python train.py --n_layer=8 --norm_eps=1e-05 --positions="learned" --attn_scale=0.125 --bias="all" --tie_embeddings=true --init="normal" --init_std_up=0.0173 --optimizer="cautious_adamw" --weight_decay=0.25 --grad_clip=1.0 --schedule="wsd" --batch_tokens=131072 --steps=11399
MLP neurons of a small language model. Each row is named by its layer, matrix (up: input weights; down: output weights) and neuron, and shows model dimensions 48-303. Each number is 500 + 25 x the weight over its row's rms, rounded and kept within 0 to 999. Numbers have three digits each.
After each neuron's rows, "fires on" lists the tokens most often at its 100 highest values on Wikipedia text that the model never trained on.

L2.up1563:489483503535518552514487508501533497532493485496453442499519509435521471480509507544521512477542490515482517502488502465498507566505476488519516469510504464546538509492504473487484547494524511483456518456483524506532523499486523538504499486530506500500518491489536515483480485475476547482532569466516540492486523447483512510489535517496482474498509486466526517519499510513461461503491520508509529493490545491498505492557548460498520466487485488482494511477493511511472511497491489519501502485550521514505486441480510483480522519496458505493453469507507491463525491536469514496502550501511513531486509498490492511438534492515493512478517474526554511514496501439496534495462482486471481501481509493491460494470524505484529525513501485541490501509483504545490470517489514
L2.down1563:509562525530468512462526546480519521507482492522525514491475538494516497575513526509499477476565511505512500488482521501463530526504483519530507515533525489473485462492501494522543520475531508476490495509534495485473534489514518480507455541495534498487470529457465503498480557484479466516508536539530534481505488487509509500515554507506526483515501519528468524522494483485462464505429510545499481510489475487464519430533519522522483530553482459494491544492492482518520481487521495476518531460515539477477512506479475510513456520492485534466485533460495514481476514490489507503475525485521468476517528526507517501496457528522484440503503515506497500523485495561497505518483447505535453440479474485541511504512490505459520475580488504532527515502465505466473512490493513
fires on: "a ", "At ", "at ", "an "

L2.up1158:491503505501476501494510495505543468510556523513469506493520475448489490495510504489526531531553519517509513510447499478529519497527506499521515495503499486515518490474505499529477508486496487503491507512524478502491472484491521526472478532518500493517507511512506546486484453433496494490486544482516511467508525461476478522488553503476490475510467516488477476493520504523458511483488496455475526500480495495511499517530494548488540502507526486471552487493510484454521505543489523441457549488479460490481491527447522519550521498503470508484514429542551505470520495502464480504508502468517530490486496512527509510458556490480506483509521464505504523493477459495523529498517490497490493492508484519466477529455530472480473478508493479527490461523462462519546506513455582
L2.down1158:498522491541482511504501506483517532513476495471506524479456476542525532548566531513538442468472472503455513521482510515462508554526515451467494516502507524475475509518481490525481488505490485444543521521517472474487509517473546462498484513503489488490482504484487491505511541559517480509500517481497514469492469504471545493497500485550482499475452494521502514519502473504535504515480546517518502513498465501542507476482563483484467492526545532489489494520518476514522506494502463518455513444529525478507542454465495484497458510527522500493499547515508494526509509521502481492546457537490498472483525498500505462509484498512467476493506444494490497509545515524523534454508455462480463501486498488506502488529524533484497555469529488522518524498554462476483484497533476
fires on: "in ", "a ", "|---|---|---|---|---|---|", "there ", "at ", "the "

L2.up2011:475479418522462513469502515490497481532455513496519482522499519489562485513498498537551541515524479500511491474525508521484517470523484488560499502515524521475511569497467496486479470474519524496488525516492497504489476485494500491507503522519474539455477512507466496508440478503498527537485484528473510495514525526531510505501498493469498477502474479485520544490508484484488496529534513505537498484506528539471478495497518532474489549505483493473509482490551504514481489483510547509542524510505524482532475472507495488512460472441482534496495499454516496493483493502489491510543481490520480483492464549506464498503530455566486471452497479521506520495510495540513494531506507505483491531504513500466470504457489431489527509515522484525459555519521523491487450504491488
L2.down2011:510444512555524489503546497507491483506504496477519493486462502483509505473514492495527479478518502497470522533515493500497491529502511481516485490538500521503497520496472502517513526466493521453498515489467497510527528474449475516525529477475516448527490532514515497486488503488490487523529540533450521547494457505505504491467533524536509479504516440503483460529469478512482476489474532536546480496486552498503512541434509529495516514473463478524492540498533537486525487526517489536544487494481481526500506495508505503487462515542497498514500509537467476501495499508483491506529486560467470493538497471468500566471518490518460514546471476509514525480485498504511460471479501488482474497493532493507499523507521455526488473541525478521446475483472494513474493492520466
fires on: "| ", " "

L2.up1713:498462464490466511453498516491522527503517504534489500485463522449421518515463527552488505554500489483514487530480472530529478550470470460489467468462510480498484451513511451544504526434477487449517486536480513499480485494488481492506491473496513492500517472540452539541504485478503499535469491530511511504500522513483499508490453513489484459475481510467509532463473498513465503491481467461482461515525504540462499465505500493486490509519507506490526478495491518472538446506500522451498504499531544497562528434460527519502478513470535497507498499510498510523471475530489517547503526503523514543498539505522501500502479499489442499482480482513549502520510504509471495534496463519507463496524481516545504525517502510456527466517495511483482469505526497521498523464539496
L2.down1713:550512505472473491519428492514514533505517487498549481526473496525527507471484542464528496494473508503510490501453469498497539515538503449524501517538499553489520507498486547494538511519478501508479536555489494525464471504512514492509482543506481539507525458525502489499480517486493503516534507442497496447470512472503479475491530518558502516500495490504495494502509496494517496481509491491527531508449507480504523521526499503500499503547520482475501438516484504505518500524479482481498512467491526455455534491449486508542478507478510495498468497499498526523503511466462516459450501548429513455502524521497519468516486489505488495488472519503486487469517494479558473504510466500480493536516488511532542487505502495488485516494481528458490489518560546499474463504509480
fires on: "and ", "football ", "-", "' "

L2.up295:524495462488465488505511516500485470500458513501515485504479529503475495491494476540512497528475514514507522484505532519511542490493502505514511504493500516471554488464456509510498481498492554516466512479498517518459541501523497458466510527540483534488492505519496479506518493494483501486464522511530532481500477537539478549468522510516488506488455536477532497518512492472508493476447498520569463474475488542487498488495501538491495533486458506497521447468505504480511487534500531519513525468504481484525534513489519508551467481516477511520502505544527506509509502507518506532546463472513487492502512520525484503498533450480477507438533467499518523488526483536479506565470513534469530529528489474477484518482504496546558566513494510542471464527538495489488515475484531
L2.down295:497522521556479512475511522503458482523514485487516512556547503541513497507488477527495521451461454504518501512500531486499531441491486520539495477533474502539472518506494503519501512517498505469517507495527495505488484502524492480503532504482574490518479513468489516530493517474477510508492510506531477524509542509510496513526504528498480480485477525529530500514512530550468504458506494488496449457488522554505482510523551517502520514472564448503484456471517521460520512527501485484521473491507490480489501483489489458473460452505503491522492516461484486530510504509494502463493463495542469509477479499494523498515508436517522457527514524502515493527511542545512524564531482493489488516486503513502533504501484507549507537537498489549512484555500507468473513501473492
fires on: "| ", "0 ", "L "

L2.up751:483503445477464547469480542495488454490476457502467492514485473516471438490497525508462494512507509474511497484476524498476521542479468466497509479497532501519477540498524518525483489488473529507529520470476499523496469485500500493495540531500528528456514504521515505463477508516473496496532521531506474491509519501513506514484510484506482467499452497504491552532496475487488509495474494545490476459534470504494518466530487488507461488508504526469498528488500470466522475497495540490501450500507522508520495502468538477511507489540529507515515529476480502545477517493475544534512489503517534527433483534522474545509467468518478457492504498466483524499529514503451506492482451485470540533561499464542504517483525520493479500511516475526516498542526463520515486481464507
L2.down751:498495546512520483446473500493489481492489488500445453517433482472505490506533497512454472557519444534511508454507468538479443495478509490514504558462463536475501531539533448514526483505485463494496436490497505494499493525500471499484498527485517487500513497501467463498447483484489480523510507527506501524502570541559515534473553522500476488491501504496523527491509480475468523486463497463516525465522502508501494530498499540493517557481559448459548532528493511548523504533464471512481489491478522511455475514495492523464484491495509517541525522512472521537511504489472491535481458499495559509481474460500474471540483494542484527477506507491469511477522522491490487489502463490485564474487514480502467497511522479499521511505481521507479469561484530482516538518487514
fires on: "of ", "\n  ", "named ", "-", "won "

L2.up1998:505473464495475489480520481492467537534459510505490553478506527491430521517434509493504497505486493495500528502479527454542491444473514544527489475508515515489545505506500484534494477483504487490467488465483521494490486485508475456486509508524536536504507504489502565542505502475465495506511529509473490492462495524491515516483475494471504503484483534480524537529476481503500477497493460496498455486520498579473508489506549534521465480504459504489528477528476499483542488490494499473505500455531518499531543506498546502486497472485506530554487492521494495525504511550485482504482495493506483511484512551480451489523474485451469504491492472504520496513494480541508486552459497530507493480501499501559486538548449531469519511513510499540503461480563521503493513511503520
L2.down1998:432486483474481452501512508516525522510563556493531496490507451458549519480473513536541499463549508511502517540469484492502499500477504481486501504515491520503511466484517521492532479504506486551521491495493522523521518481533540481545520481485503507505542491476465515474509517481477526502456531497512442539507521503510532485524467475545469492521499527503501476501487518510519560492489519479470525465530494540537485496519536540511516462463468532467478529505496547508498493473520479506528501501512448483506499502448482544462515476492454494494462484522519497541518511528504508481499481503565504473533523496487515509478506463500523520504508508510506484492485484496510526466476510513541492439512499517505490523465510499462478505515509467491524502575497466491459466513462463
fires on: "| ", "N ", "."

L2.up107:495468441501481467483484503485513484539462523473499493455477552517485540519483478489490516510507503522514494505460518515511505482477547503505510476475519502495549470475536505509474478470521533504488499503478505494488478511487505475526470529531507560469505489511494490548497494489520524478514491560464489485501565504522510521479498509486486484477497497482519541510521491439462488510516506505483491497493514523490522467519544521546481521473503509488521491480473481480484493498489529491532552495495506473505495504504547515509502540522472510548473468483513508548514502497485489545518458492523469515528535543492486511519528452529482507477515459507502498503448505494483491518504495511465495462509528467489516523517472463505526517514508489481439468566556525498510517488537517
L2.down107:469510511501518520548517482503519511469478533486458527501493491489543505498497466468539491512510481499486486562513544485507480495496504521473497470544479495522482445542468483550500498513489507451535506497470489503540552455484467505469511517508509452530529497494511508529504480518501501535500483447473488481527458498500520507528481502460526496468536482507501498499497520552499473505510460507520513486514527475522505526511430532493520511508492487484498509480514538513513487537476514540513457470534450515479489526509439507466478454531542480498504469493519516504498499505510500458482490514492460467537495497500504515487495493512480497548489495454482569486547499493528499486544507498510480470503518509476545454486524493492488450470522507515481510501497472514502520491521474
fires on: "| ", ": ", "- ", "William "

L2.up1114:479491476460496530450479496492518510503510499489509469524494499485475499487518515545449486540492492481472523485494524489476495502526475457519504477495515484490475518516549475523522526481468510507525492486532514502547490506504478500482552536508513543467509478464443525511498506447487490504486490520493519530505496508518522515432476495529499458475470565490474503490474502523504490490499480526490492495522466498517503490515495503543482495509454478486508520484502495514510495495516544544461472549511518519521523468464546484500496498449547471529482525472499485525526510518482530536500567512525464529439491515527551461484520500510480534498517486507502492507512506469503537533462472512513582443516475499500471456477517537518500512523500531515460534507511499506495546448494461
L2.down1114:536517506499491536524496474479509484508539487523515493500464530479466520498500512547523474466488466516536546468497478542517525497590484521491515514541495572528530494468522495473503458510479485538512455504481510509552517511505513498512472468509496494471527502503516502518503495487491561557527511529504480501516469524485499478537499527508540483517491468510540528436520461481502496506541485497497471516458474454509478503435532493501549512475549506487515492483467497528488504509483517455501519510520536478515514538493463483491480545498489500508504489516521533506488511557506529497478494507489558426506523509486482498507456514502496478471519481490514551494491478488485502517490508485477464504509492497538524504491490512505445500474485529499503457526488500464499502523485486
fires on: "and ", "-", "of ", "% ", "Record "

L2.up140:506555466488472517466525505464548488544514450510530512474505559491521479499534487527494492527483503501484502456515474507489512478519455498527505477468485521494523508497499509509508471492540497501514517499523510520500521484506513543493474550482524566479538490459494465453463485469505451495491517513464484520552490495485530517480489473512484465512558470501503512537510527455511474542525495500468514498513536487505476503473556504510507548485495494490469526488498477481500493496463497473494466509502490474508462474500512497523513507509507484548496466464492501502457509511472453532495519469491500520473511503508473518503442499508459511466532523513500476515512511510474475513504555519516583483571503448481478501469523544486501509513525449508485468528511512511490493555490538
L2.down140:469482458498480502535512501484497455451561517508515472533493495522450498507485479509497466532497547502493495458512476459462493522544475468487488475532567498509501511456499494534484547480519492495510495523444513502498515480480524436456488464518497509503532495516515534517543497501521475510511489553492524463498521494453486493476552502491495489506545510507522532484457498499557498534491519546464486483447535501477533467460482510527512544461496495496493506512479475522471523512491490457494479498445467508505513454474489497435490528528528506502467467522453502486496487527553522534508475484511547511475483545488526508508478460507520454487508498486516516465476550465533546490507483518521497502484481483543442451520499481500519545518484454485493533481519521441520524518543497
fires on: "have ", "I ", "having ", "had ", "same "

L2.up2015:465546480463476527498515486493521488520467476511469502506527485480521497516497522498449476532541507504489497456472518534466520521526484532503553475498518476479521496504580545479525496486485526516530542518484511509539517520494511518532489460522509531509530493563498523507498526467504493496538524496526533482510513481509523521497452531470459488480469544490511477505513519504495489495506524458498468450460447507497517470463496471499469464521478495481566504495470543471495526514517483531522512481467512518487500505472491507463508527509509520487500499495502495500510523481527478489536493471509454598471540554529486491465464498503499495495504517514586511477529491500459497478485480490527510449552506485484472475494503522539484473518469478485509462525490486520476509496461483
L2.down2015:542525503485497531465492483548509516489528566527523500525482501473472501483483503547517488528480468517520534539501517486527508415504461522449490474525517509506493567505480514521490556523540468500503488483495499494528461518517503492541513508483521523510476484497466529440486544491491530505457503491460510491536467513448481484498521530475565496541496481480479541517478495522540519507521537517530508502520494525485481499504546518451484543486479466492486519500496517510517519512509491509517493506503521510505527502475462436492453516488494483474460533491552504511496519498507513466501493505490468484459489466490550472532492512519528469522483498505505515502535525523521515478494457462502483501504496494489501461481497506526503482500517507475503507504504492479459491465532507
fires on: "| ", "W ", "|", "W", "B", "th "

L2.up1463:523533499513453521508514523475507470516446504482458487493505507521501501528453519539507519492499467480471504448491488488500513520507450488538502488528494500530507547486486473502513491477487582481490515533501519498521510471478509487534584479526552540478486518530518542489485503511469526467494517491519506522519509470520485511491499473511467458483486545502486513520500488534506499486491501519512533494461541542543525467521515476489493488504483485483583529472542536522508556462494507509510495482530479507516503498535472482455474504509474496532476509489498513507580518517481507490538462502526466591468454524521506553460513485527497487486519512528525529498530514535526509498500461510497493491509500513506440499481495494486534515525551498496493463538564521552513531502434473
L2.down1463:507468502487477484496535485503505551490505523515483490522491467431509526537483482507500488519489469504523543483488511505467481505490546490516498465498461521539490469520488512469485473497487512566491498486476493522530505509513480503527519493471490475517525468494480485505499486487529520498509512529529499517521479534471500498510464548501484482527469518508465466478482490493460520462546505498534497477544476474517472493509496490503477512506495526464496457492483528511577506500460487505515519532515495509524439513446514495499526499522497489480499521503509523494498491537514513464508482512525510519526501486480530520441501482452469519485459515525472508519499484498495538500493502450530459518493515477500555553507494527495494488510539462501521494525495465549463570484534507
fires on: "| ", "|", "\n", "W "